config.toml
n_layer = 10
d_model = 320
n_head = 5
n_kv_head = 1
head_dim = 64
d_mlp = 1280
vocab_size = 2238
activation = "swiglu"
norm = "rmsnorm"
norm_place = "pre"
norm_eps = 1e-06
positions = "rope"
rope_base = 1000000.0
rope_fraction = 1.0
qk_norm = false
attn_scale = 0.125
bias = "none"
tie_embeddings = false
parallel_block = false
init = "uniform"
init_std_qkv = 0.0276
init_std_o = 0.00618
init_std_up = 0.0276
init_std_down = 0.00309
optimizer = "ademamix"
lr = 0.000325
beta1 = 0.9
weight_decay = 0.32
lr_head = 0.00466
grad_clip = 1.0
warmup_steps = 264
schedule = "wsd"
decay_fraction = 1.0
decay_shape = "square"
final_lr_fraction = 0.0
batch_tokens = 32768
seq_len = 384
doc_mask = true
train_tokens = 259000000
steps = 7905
dataset = "wikipedia_en"
MLP neurons of a small language model. Each row is named by its layer, matrix (gate and up: input weights) and neuron, and shows model dimensions 0-159. Each number is 128 + 24 x the weight over its row's rms, rounded and kept within 0 to 255. Numbers have three digits each. A neuron's up and down rows have the sign that makes its largest values positive.
A block is one neuron, or neurons of one layer that tend to fire together. After each block is what it responds to, as a language model described it from the Wikipedia text at the highest values.

L6.gate15:117141114146132134139111109213138124110161133146152171131147120154133124151100099142114088114117116160124162146140126131108134072138187178132147121071122067156166089149156119140135144114137127103151120124137117117119136130117138134111131146130147088099135148119104161131132137091140075128126150110125101127140150138149135148131129135158158109100107157097150123151101107067118131138138160160168097153118135099132121133098122144142132114133159124132124109160125126129157117119095145
L6.up15:148150110132102102188166128108156139110129131121093137153138120131099141147131158102099161124105138136124149140158103148146134101085152119137153133126132149141090117157131114152156119154157096126092121120136136122116161095151161127111115100148149107109165120111151093104141103106114131146098113108147131133092113140154057124114079110130155099139109149123119129120105095113102099117104086102186145097147162168123082136104145121118121134124140142104146147143123176129153107111142115
L6.gate166:128112112117129114123114112157072159125175117151170191146099174127161162131119138158135114137080136109123148135131079174151097078084184138119130146139099117121095124135156114154082117114146097118153107096130131119142121141076105096149122140168083111142160100130103123169183124125120104168138102101127142132151122149144119127128129106144154131083169165147113148125153140145109131147088093131134145159113164096133105127135148104120154130133177097182144135105119127125151157137149135
L6.up166:121145118153122140095111153133140148184159116141131121139116159127091158087115151109120129126114161138112113158140094165144101141165119106115133128126139152119146133160166102133110150106125134108121134179179182139144118175131111102111164171136087127089172129125136158122141168140109115114151118145174153081107095147128138122115176124101106134100148167146138162104146125131144172131144107178123112133127133135147114155108148136153110159146124136101096131130165152150119103146127158
L6.gate843:183111141168124124141141124167136129147156102138147175140144125184142140144116128160122144170118156139120097167107138149117171102121137113109164122103165147139104112109112171144151134077135113114150144155140162103101115128128129117120158154123108106082171130150123134109158145110124096132083118122138153109112090167124139178111099100131141110094137129109128168076163133087099119179131133138085194182123155118114094160142105151121096136133149128123129150141149114141119117109130124
L6.up843:139101143163088126112120139147123135094127113109106138103115122130149148138121081150129169119101110116129102180183101139143132149101166096110184140062176143147130141123143117132112133108146131125116135111145135140137083109174112097141172133103162112137172150111144137101142091130114150141129149086131140121141095139154084146151131095150093107095130122116128113128148136123090150159124126105144178094180132133150120142127143140128122120119147159135107172112158138152107148129115131
L6.gate1055:139130139127121099129147174188119135112157101118124133119094137143162171109115134173113098127147153115113118131118122126116086097148104191124104177127165106129152073109128156123135112143135079099135119136101118114132113147108110155148120154131092148125128099109095144106154132140141085090115134120106099150141124124131121117108092128125123160084148111131112110126112109104115149149095157142116143165130141121132108143126160110143099127105146106066114100112141140134129107142127133
L6.up1055:107109100139082154124128139140103149136143141147137120150148147128104171136080131176151122154115159133118121122113090158119134119137121138106113171134176102105138084122083145102137161122148159112104106090123098159106168134156085139151185127082120147137128139104135160147092106132107069119158115132140126070143149088161087153124110127143188106154136094146136098102095141139140170137102145168122159134135179134152130129101155133142078135133128117134152135094119183121172120132138150
Responds to: Month after "in"

L3.gate747:129150151109099088102149149184117157113126121137078141137102174095177086103140133129108124129139171112147128099099140146159105135130119150097147110090099118122145151124133178129147131131136068166134165095135130142113122041075111138160097118116142110088156098133075103147137137099162105121119106141171148126135128082151122140111113118123078165112118149110094124140122146098141124122103149097133127136116175122128102125089147137148134159165130123147075124132110140122119151137093181
L3.up747:164160139121097134123165143141111135089106090129118137175084136125113118099184141147090135127121165130108111110123121117142110102172090185122155148140097129121117138112131145116128132136120087160161126160170137098126137097102135132130165118151122154105145140065106127157131133129146099119122121150176084158124121134125094155108084139136052148152122117148098148115103118108121173134132131106082122096114147116113122143147070132166147131094126113106114148123109136128131153131130127
L3.gate914:128139150143120087137158177174142152077166067131105109122106131123092136155146162131097145153110127116164110182112117128157123079118121173122144156121104128130089158140147134159124107160149065132164094127111131126098130094110103120133127116139116133103151144112131125118122148108125123110106097135182119147074117107138124125076091154115124135146121142136136084136106102114173121145120148134083122163139128067130131164123110160147117135132132149110159189081125116105129145169144121
L3.up914:138179177153173133101123133169150147135124128131094088124102134134092148134133183148113153109099159112146107100129097152140104142095164143093136127111100079095109146140147139132126127181119091133188145091165140105118113061118123110130125116111111097098167117096159149157150160113109105067141127120140131173099129129167103090123116110125100107102129126131123128175096125121132128136063138099091146139171139104148119111133137148122112169122121144098114131161134148128160143133100158
Responds to: Month names in dates

L4.gate394:131118094129121120117128150110135114114168125144127118128140155167088073136138086143141137136107117107142083145095154157090123136105153144155125198113160093144126178139147106175129157118114149129099113136168151106114088154112122126120099115161098114121153103103122116106150096155143128100122088147127128151139112096130145145117162130138154094152141110117130127133127123124127152137164125107122144149144136107108153191156089121121116119111136124151124103128133068141118096100089139
L4.up394:174153087109115119125132145131120135128141144190095105102153134148113165091178142133153152086144162190126144089109096125127169102120108154091163127109169074140101128106112173108136120140089098148137134159134150089128116103139139114159138101133157179144126117108133145163130108100129092130150116143120110122179118147155150138131140143103125097093121156125113107125107107099132102138103105145115150164126101136154103161160169143114117110127141074147112104135086131116082139126119140
L4.gate589:141103142113130145145123142144134104127117094126131174120079134115130152132118108149152130103111147090120163119111149104109142131136133132137167155137168151107145130101151127128116120154099103141162191144154116136167126101113125153105131091144113137154065129111125116132148102150151138121105105128151106124128139166111125137156129112147134134157127132124162123147130141113145131158135087123093113160143147136132166138154118101127149115160129139141107100106185121119145129175086121
L4.up589:121095131148096180110120146102141113146100123175117150132119136119172154103126120133164145136140144112142169105107130103126152153117101117125166158121143136110131138121119105119089120098093151140147179145169106136136142142139173094142153100105115132164092160117163142095149152135139149138129116077150103108152137128117126098116122104154151163097158101125143150148107144119130142138159138105171124152146150122123154096167149129118165124166100165208139103163157138126140114117094147
L4.gate592:088139118119152115151088141177121127125108113116177073165106148203130105146115154112130151062178178135152162133126172139099121133124135127136144123121175112135141144111160136107148125140122125132123150104114092154103135089096072154107149141101123112121126116132160127097118147091108082109113103146151138115148168129073132184115112158118156111115143110127166163152139118124176178126149102120153132104117129145138109099092096132152158155093115159142133099120125112135079083107122140
L4.up592:115115124123126131093132184144159077136094123175131125129122106150142128098128131152162106171130135169099156135129075122081153112131148129138167108126113125120153126115130094110121099122093163187131156134112144095118118127121132139109148100125104124116127148165182115120114137148168089073141118181146113151123142171109145099110158148144170142153124109173138086121151148169128144132087130116128104114132115141114155115153139102115166125096111132152139124112131169105128138132133153
L4.gate856:114133147116177119168107138120103107119111137161101146170117173110116134094079164155103161093137138103124146128126116139102101101114087125151143117100117119128167105122149161147135135117105129143154153096114154080128141132120109121086119117119098110079132130150114107102160139162164086102128108123158147126124122140132151125095152159174120120128151122085131111158078136097142192106131113124071116126117087138090136111112101117093133144157123128156114092134146098138108132118148113
L4.up856:164115131149122129162128145107120136140181103135125120134092146178153142150124115117149158151175128106158125081125114156136161121151101132141138194124113132129113121138171140131094100121143136135114137128162115112119107115137101122140126112139092162088100127109132166113137106113167111092119145138114137134144112183159153146107150130122093134112127078121121138159119133118087130147190115175138116138132111132159125137129152120100106122132123129138123118129160128144165091139136106
L4.gate868:131150161143137133093137158158100175135132102132079108118130089161112109084099083112137156152138135158118116154103112147135143119109154119130135099133109127124161137137172122138122069130152157139111112089130147118147177127104129127149108111150136142106145132133140114115122078138158110094150117110104092124108123114135143121156160154120136154168144146109166150130158143077197073128122110124127105150137109106159128124102090118162126135154113135161103189121145106130091123172162134
L4.up868:089072098174111110103142121117114094149142097146117135149124127115126081106119130112112166124103152130126133147119144165137148073094113168142143152136123153109081136165120151140136053108114151102159135128096120058134126146131131134152111096095080142134131076117156169095117135168117131106138067127143111130130140105124133096123106130130152168132115146153140129109112130147149180136119137125148140097158168102121177138156159134134114080123088126171135091127118096142107129141122133
L4.gate918:128118109128129091144105131164128134133134127107129121126076163128111116113091142146112141103104117150136145139081174129084109139136135153133150111129151147129145145138112150097104125089152142132143123092132120155136129100121122188131092072156086142145124162138130111067150121107151130120122111131147104121161124103073096146110157107147155105148130153116145129104093139097095160149145125189127054139126132100120161141122135146121116192118135141125128102124112134136141128129121167
L4.up918:136134117138130110113066117125182106099117102146079137096130118143140115111163096129124140150173162103103118152129045102117147161112110136142099117134146111119134158122109126176120125127074154152084116154116117114159129144145141174129116111136128139143158121097143134124133101127129138128086130124139131120149106160143102127149121114138100149078130087157127156113124093104125132150097141104121132109135068161119143146109159135088131167101131119159134121125111117121140159138135142
L4.gate1152:164158112130121130173095142113168118091132117164107109070093142191137141133151114175094150133126154168142116137150133162161140062092121171142138119121133167129074099137154128149071108169092115161086116143108132112146144165131114172128081126148127153109127124125108153124190092151123096101122140110127111149154099130151171128112142140174091100081124086151124112146131108146131120155079128134125116110123143080164125155103127125124148130121068127132172131136143155144129153131104145
L4.up1152:087144113148137151147117122171123127103171151137145126114096125120144123120133084182105096094090132129100108091099122117102062111103106150140170147089119177107134153168122135118137083111159106132113154147143095127157096131090083114148120118111129124136124147151097124126141159157143101124147104098113119142090127129102139130170137129165121131131123058144093113142143127134111167124123094159165122138151113127144136143143110113103146089140106111162125109113143123112137134154124148
L4.gate1228:140115118160155120127142123146118117131170104109140110106111128160118131101099146108137137156127117143185187149122123150137149103161177162136093131130169155150127140161153162140122072098143111106124096154159166136102107144115138153143144161167125087129099144125102099110114103107149142123123118135092113127154120135135158131149128166102147095124070146110168107124142093116135138163119119113102149154128076102153129110061100132133119192141153118176156112173132087072166103141156124
L4.up1228:122184145178134146128146108159129137101152124098099122089107171149168107134099166123096151153178105132177159129099137111136137103165148101138133100107174154099143159152109143124121085143158119128161118140143114158154129115158114147139130104170174107120100145137124123143122160130157118127129106149142099150141113109137152147149127121126173114145092133121136108093120134136158170130115140155110149110134109137140102133095135144135123155164160106117110112132102088121118179159111116
Responds to: Mid-word completion fragments

L4.gate267:108120133133136101098166148156091113135098137130166120121127127121127154152097092099137136119075121140143136130055116143106111125126124112127129138092133148141111115108123155149071119160105143197138145148128136137158082143124134134129145145165128073166114119143141087135151129142149136119121126157119151111109137135108124138125219184085122130133155122102148132090124131161137083135150123123132137134111175107151122144103160088144120165121094098102111134131130134170141119131137102
L4.up267:142159124165100115085124110174159152101154097113138084121129108085123138181128065112128133174127150131106116142110126116175095131144081136124083145135137091096141141122136146159135144182154120131134155195106134114095138166160132165133185153161076105128127121144128146134125124129133160146128114134164138108135123107107099134130187110152105113121135156119149127093129086175164072132137098155152151145124108097135136125129112131121124131139134105140082138158096128190150158122121090
L4.gate313:112120144122159081107121118145133144095145110131120136134115117139147130142104151111109121128098188138139112087081146174097111126128170123105143152089129130092065137112151146104078092113080120141174125114154132108134141140101133113121063146136135085094144125127112106143150139097121148091106131167130160176116161098114106144126112103156110128133147153143142155140117122130154098139100156145082148159084152099143101156101123127194116160139175138113156101110105141124190159127070143
L4.up313:141126103121123110121168118147161110083170110096092082121158113094070148174132134093131101163118119066099133140145137119154111133142180181110089128119099112138081148140113135150134095139168123128165119098143151154106139114122104156153129132154111172113138096116121132168134147111125119145096114139154143155104120094144111151106112103154112111166089149171148086122148122089108095162103157172120096138127149106127129170113116117170139123081140131102147086151147111129075138141095128
L4.gate331:164117143133122178133134145144093103154166113104139116147115159113148129125132120154136113127113164144153101109136124138145091109151127124117109214154130128130102142116140164166097137126047113131122146131114121134162130111135095111163081143150143086133135148106122136123178083142105105123100083131080124086117143128122142190145140141153093108140173097110094136157127133131112129143109139127102109141122156099111125145129097118140120119118144157140154146138115119135111119138141152
L4.up331:140126148091138149122116094120140130124126081107142159154117160109081124123111144127102146144115162125078126090139176082132101112139122140112102120148126094138114133139124128108127118115100135142103091147094146150150138109142094106151149137152115127094140120096105124102131123125084118157115100135109130109097094116131151100098110108119070140108138175152121125100131129172165137133158116191106115131136166068132121098133099125155117132118142150138132109097141118194167189102090122
L4.gate411:115119119136101130103111129158162124131137130130098158138104146082118073107120103137162092104131140109105095171094088124136123106089130151121146131088104117080133137159142116125104112093096101098133136193091158113119122142088086129129093117141107148100130085122100165102155158132127100153073102099121128102125127141127136122141146096104128125123158138149094095111119152126135106170100099144108110163110117093123126123132102086110092127122104128113170090165135142126108107136156105
L4.up411:120146127127122129151167133131188155147117130163128141093145136105115156152138121090105123105120115150129150097099183124103126109118139075147192125129085148166116140161129162167124123127135094116170162159078106101071148168090136128159124107141154126150121115129138155107115174094145099176073108139102128145164139130122139167160106110138105185119124124122101137099143148167105094117115118114131106124172136153096092122115137108129130124124109108138119119148129151123120117113105140
L4.gate554:114119121144140157104128120114179107116126066102123129181101141139098090124089144117144151122120184103086140150125145151095124156123140169113120179109128095119087106103175124120130115147058131094173116150115167135132119082121116105104134101146108136074086164073166112082133117154148111147104109143114161100109130143103132172127135108120099127150130120093127141124116177132141143142119122121148129158129133113117145088106114119139129149142146123112170121103147118090142123168098129
L4.up554:113115082143137100092148138109141143111090121140148090180121137141126114103148146102173158137173143117155144149131132146134140120086153128089112127096091132120110155100154141159167147119084128091164127127138139162125127083135091139106136139112092115100114160097197124102125111135099104148114113139116190085130114148071099166112156110122138161144135119091075085140107164122095137127101147125132104114132136176147119079112097112132156122129159167128146149135112149105104097127114159
L4.gate682:095131154089103079121165138146096126097116116137071122109125172092099096154117151108104110148103134112106088115098134131159121152121148123122142162119118084090110124115142142129128129110139101128125082128136116135136097115088185156101164141153111104102147090120081159132186099144129156161135085132132138104141132136121183149129138143079103142110068137166149161109154153147111092147113106139106138122151160116137153141141122118125114157111149094111136142163142134125162150139114123
L4.up682:139097141145121136130131095125094174116129124155118121104106134108139146123138117155148075118108143097148112124095101120145117148098104127075127143128117114149107139139142132134117166074139174135145112123126128146112155168146176116117166121112145122131182121093124144109158119148113100147112107143168172129114112107119156113163139103159125135151100106166165086126155132135109133134154168120141123143131161117128150126132136099121183147104093098183128111099121157124189149135124103
L4.gate1105:121128096128142098111075119149087141154162084110147155154121153124148103142127139144144148110123149064131132120100162198115104079121157145091105127146147159123099132119167130130111125160130091096130102127133073108155108092127111126129128133135144081110134072129122141119143144142163122126082155135153151098127109119141149126124123101164125127097128097086164147143076109165144125175108097153133144128123083115147133131095159148150102115130145104112159156088135115160121148101118160
L4.up1105:121162102149122171112091133112122170127086123114141139099109154177087137145111134105164101135131151053141137120098157112110121103135123177123117133135159154128082165132127109096109126142159123128137112134173119117115158113073113164095176107153161128148155112086101163117156166100171141129113161111110135108092128105139160142133143129122130115095128148084133160107130125168147135134138117140151102140127079072142148150168131166123102080146097101098165162095121152161174178158114117
L4.gate1164:150111118140117078127092105149110152111109121144129134117100150100127113112149140150135150097117173122177113140131159122135133127113122180165141137125140145126089068075158125123101152122089118109114101167122121127134118104107164177104120186127106120121115117088118090111179069136121147151108100150145121145108106151133148143104142119122117164121104138121144180128139093154150108141114166101125131140131126109117116163127121117153156169113176089123106149137122136135146111133111075
L4.up1164:130156119093077107143110177167140127081152116131158095107140168093174149149135152136182100121141141121110146130109145125106130136155092163080069114150131139180165119143120146121156084153110089154146089142127118132109163097115134122161116129171133124140123149115179125127128098153159157118133154123146122115130119080114144111125143122087110138162124134155168111121119102150100109122150121161154117128117102106079125091139149130081120144129151105116127167098113098109137162193126121
Responds to: Month names in dates

L4.gate308:177117117106112133139157121167112131093129130164106140139125121142121126123112145136142148106134105069155122176126109120126157159110139130149133187091122160145084130126127105097162142109057136105126136155119099136120097122062115141135154082112161107146121149168131120137086138134119108138141166121121160149101131152104148144176119107115074132101139112111097118097110113126143148167083122143133168147140157114140124125138127110138171092154145089124141131141139125118134161142149109
L4.up308:168158125151111154101171157137137175125121117139104110161176109102131127124116148128130125087107122094109136120086194144157098107131129130094111140144160135145098168120158122126100093171122156120170127065143080107099134137147107085114192122136153138126146138144136163109094148093136146161124113116100144122121161173156152120143116128106105124126094175100108128083139150144148118138145107141171176165160124100159090139146128135127087114109108153165112090112165132151106110123157173
L4.gate667:102134132083160097171107134148106118122136110139185131136083134105081125137104106099136137094128114167116139115086105151104103135143148120136130161093121130070105125105110142104121184129107132148123087119166101120171126129153129095118140158121116119135085051152117127106117115144160123154117128135119144113102114162137141117123159102101114084115111113124160127127127123147120126124134129171113129134106118146175134102111147092118152102137129127186165101134116123145138124145082108
L4.up667:145149116140145115129128106080118106121152105101106142103110151111144112087138104096121156163092128189140115120111175160174104114117097109145164078129131096104084101159117155164110146101114133085112128123082137152150151167146134116141140119102158125156117132105128152129108132152063094137131116140084123119113101166122160141129147106077133128113107104122126136118107118135103131148143095165087139106161142121145118153125176146105133105116118108131177124131133116141113135150104115
L4.gate679:129128105118096131096121136172116128108158128074071187112132152155102110114130081111122135166105156130117126147129140139069086112132186178143163084091110102149146109119116127155137116173146071075143125104149122115145130174114104128133123066123171143159184136133106182143130140086143111093112129114095131118100133137165145135159111130115123140144103111114146124128137087140168110153163116124111150152121114109166166126138158106143106116122148123134124122152148125159101136142107086
L4.up679:132142110131100105128155121134093142118159132104127166169135111115140116113124081163129156144076152137122121143141115145101112072129128171115147085098146122118153097170082117099198167108146157125096143120155113125177135155098156140110109094129170132122188120158127127092135148123134149161138122133148147140146131121111164119181132114098088126091118106078110102149114106101148122150192083147125149128142108162128102132137137131092134114127141116136108129158072079153148115176112128
L4.gate796:117142104101163169107090142152082111122106093119166171119105128135158129087103114122152144142129149129180125125081104092131114154115175147113129121145103141146113132101131158151083142142090150113138071130125129104160129083138117120081149148112109151090124105141106118122104136129102064112085121137120141106096116163151151159196123138101140112133128108118120146117097092104134141140162135148135115099139105093103152111125145093103162121118107112158144120168167123140101109155146104
L4.up796:123132137133132189161125124120147156123065103112078128125138151092091133117109088156112143091121120092110136119114116141131132126116144118141125155066160099106098120138146148151130113134142126121132112128101129060148140160126096144120113100123112060122145141101134171128148142134126129118105111141133127152178152149133135099093119108115183110121135121151115115112093117194141114151151141138097087144151168183133117110104121107126129114112140110096158114170119127124112132110139114
L4.gate879:136124093126130186084141107120150093162115120106084139080125147111114129126106087175138118137148131124159139147114104157160139176109139140137151144125104149142102118158180148154127143077143090118112152121114151115129128136110122107152111127130145133098141109102152130120094131133129097123130127094123127153110136154137125152147164124117123078118076131136124160160122116187177126141148089121109154173163162081130169158154081140141128129152150117120174125166152146163146166139108100
L4.up879:107131134144082092123120132145118132150118146118133102165162126143078111112159137134074132122130106162132143124111117158144143124090100103111179123097126166164121096148111135136161142151123155126131136125108093120097121189128113124100063073107144127106186104116173121113109145145150102150155130158121133104147107144129148139168084110100116153100142134075158109119136133136144130136140122150134129136139145145124132146135142141121114152139143109138195149096128118136085078158122135
L4.gate1010:119141111131144115100126116125066138101173122126075172111128132107136088134122099128112117103111114131140128150117155143121110145144152178149167137142129154115110135144101125149121150091109085142167129103101150121097124129142131113144084151142155132120123111116110119143118143114140084087129137143157123150124127139127106119175127099127104170148123137114101120138127107141138091162149122149112155185138152114136095127127113112116121152160062107148131085142140157145094106143107090
L4.up1010:139146101159143056125096132092135110182161117146122125141090144087117147142113051095090185125157113148140110118079131160139108177132130156135118135075144125150173148109145133099109134131127125104095117105170128116137141163125105113126110134095136115124115120148122185136129173117193134136170151100145162115155123100102118149124163125088127079096149147097123145158145098107142124121131147167121158163151124155127138139140147183121090142124159123135132096177104136128120137146143146
L4.gate1107:180140151123104142146147119136108123126161096085138149135132085135136121115129122141149140140131123109113156128093145154119104119208150157151148140103180156106118113123139107110147132126134124146110094122128131116099142149125125093118157133125086101142135062109124144150142129100145113142135091125155161083116147177147189139149138105137120085144136169096131148120134159140136162165124122112115118153129128105085182141167137135127088116159148094147127132163127097108104063145096119
L4.up1107:147106098127120110115069136088115148169155115128146154162131118130130116126123099090113193159130156136157098157096097109124158101150116165132160160111123116142107108137131128162130114098149125099112081128172152134113187121140083143103155142097097148124187144155156176113122105120110052128111132109097097174140130122130118143101160133107143151165162169115115132102145086098150115126110127160160115136149103151157108101105156162111134140119156112128095116121112108143124089132148126
L4.gate1153:111114136118095121134104131128125177167122114136141125144127129172135094153121151093115104074115111127143160117139112130138111132140181116133123109117099149115140073103151108098138135118148143116120089108113140135102128100124109112174141130128106101150113129149131123134089155119137079119125155146138084092092150137157151186167163102121120140148129131119176137183088143139106131147131113108126161105125112127110113119127139161146109125125095168106142082100151109182124102201113085
L4.up1153:126143130136116099151095146144109104116139122050126106098139097108117144121125121145132127120146142128129152138108094116128179130109117123125130150145151144126127164138087184119111118121059157150098152130115149078113120148131122161101158174141140114132126086149178118070150134106101126128102112119107121161147142158133128125112094204097084123095160131160106121166151150120144095134145111156082131154160152076119123131112120105148115115114123074139185119125110070126123107133129174
Responds to: Mid-word "os" pieces

L6.gate51:093151169082117164189125120124097143100143113100141136104085131156127146100129107106089123136115126111151143113142113101130128110132072181140136137090164098140144161151116195118117100149160111106111137105162143137138091143139134146093147157107130119113130092127110137171123115147165089154124101129096088130091110135136125141151167128146158090091107107129103148122130118145068116113146104151105129126126118141133192096105114144093163109115168115138147150116108146131161154122117152
L6.up51:184147142149124125114118120080140150133112149094113136133106157107144093116117112112111154194123078161105136134095166137174079114158120110116121141142135129153170122110140134141144113131140096176080107123114092108102101111165148163136164145149119125101130108115149123148140143119132136121148173114132103092113084126132139125126111130133121159120144124142174128143090126133136104127084143149117140099084133117090172148126124137117136147118144101137134091177127108126078073139138145
L6.gate341:115110140101116123136159102138149110120117098099119156084096153122109128100140150105086130125159118101094095150079161110130107140143144153138133139127111142122116103179113151100123101139125115096159167080119147160160127098128090121106130107133140143121130128097128139172194162105158102107081123128109142125139139098115138185113175121132144163138130137137117146144093122074111139146113107117157124151149153136155125163116135132120150122132140113136137137135103117094071132122088126
L6.up341:117134133166104089099160153178144145124096114113121124164145143158089130100124161123070102126138132155139112130161163172141134093141158102123154098112176134130135106139166083121114181137136157138076073086132130126158156116155091146167131148117102148116152090098137093080133157120141181139113117138096114133143131155078096115110153142109099127137117153147102105107097135133146132118130166141154133101158100131136085145115131142137135135155160120123132114135123102157159138129112156
L6.gate900:127128162098112115132104096164151086073146098116127131138096111125136112107132124133143169136163090099133138140104121103132084159107176144179139102148127111108152079143162122128128134167146123115113082120076143120105141138111106103142165163159097187120121140107103137154116127104080128156108154166127120127103137141121116091162135151122131103132146137147130117146113107101134068157165140115119142140131128127149129136093148108114114149117152101118129114154133146109096147133105145
L6.up900:140143116087109119091093152140111148098104144142116137109115139184121096110131142155160177120088140135106133126139131110140113151123112126163113125133134097129098140130158188108105116134130161139142133125094136066083118113103109160124110136115136144143110155138131153150098146142109142108170126076104094090158122065159114122131085123121148098114108155125138113155124157128148133108157146176159120123153086145152084126109132087097159130098117136123075171140141089114129131136208168
L6.gate1111:145119104113116088134135160133114120067123121144108139145080133133157137130181162122141138143151129151201139103182134122086097099128111102111143103119192106086127117117165139145159089113132114099150118114132120133139147127160131119133166071158102137119152106105162154182127160106103068103113100150113141128122126175107141135160114125158125110103116151118104100145125088072128094164113144109142123109137119084136120160121122117108157176136146131090159138103102163100182150134109116
L6.up1111:131120167122102138144139127122139189105123111068180172102146174137169146136130139169148143105139108129141158139115133121121174132146079158137126176159121166175109126105138160134105109106174118125172155108179170135164139110144165144111114140143117112129148131137109117112122128115110171116150123147116152116176104115087106166159134114116111100133128111097139104123105125096092161119130093129085090114117117115098129148083140131053188117099138114140116128102118138094176140162138135
Responds to: Year digits after first

L3.gate920:155125108134137150102138090117125112132149129107096120139137164151087158120138127074103159100155123111192139151115129126117116106168180142166110132082164132136115098082126160146109069118186133135086106150129103107133134128163105131110109114177131113113109075123118144207131119126106096117129129107122096123101132141100158129134170154122076067092123143098123132148118140148160123169141146131129128142109083131124136139137140141175090148134120156141165191150129121164137109132096141
L3.up920:128119146169130087129131089081148144123125139089111133132145145145163144147134130110115155074113132107167163124135175106144140146140115155117142100098111122084149152074142109098101104115094138123103143130087111087124154132115170127063153135150124124094108144121147127127132126147133181134129112126102129122134140151160124149104141130112087140092120142139157100099136112138130160138161082148114133127116104110150128136119089143143152138153083140099141125152171167094173109147074153
L3.gate1065:119139144151167113169162089098107155092123085131127140127084135140107129111075106096137141136145079169140148086131105087129035139183148148132154121136147068121164104113166140124098117154125126133176091118126123116141122100118059152103126147154150121126130145135147158152146110087083108103130121136125101151132094152139162148160140166118138108117132166111174136142095138098118143123127101121086136095139102105159153141083077132102131127139137126086119123169140105097131126177133133
L3.up1065:163161185149132104136161128115124119127122147121148130161119130140105150139086123130140065148142168136159126154146138138142134076127161123093090116095126080129190114101131126113118118144102131133134103153129091155126157095170143169148130160153111100135107168126129135139094100118109189141140114131125100118134106089081109113162117139082160138084128130174133109130110157149147130126102150133096118087141122095087144179138141164099144156144185169141170154093118124144125089147120161
Responds to: Inner year digits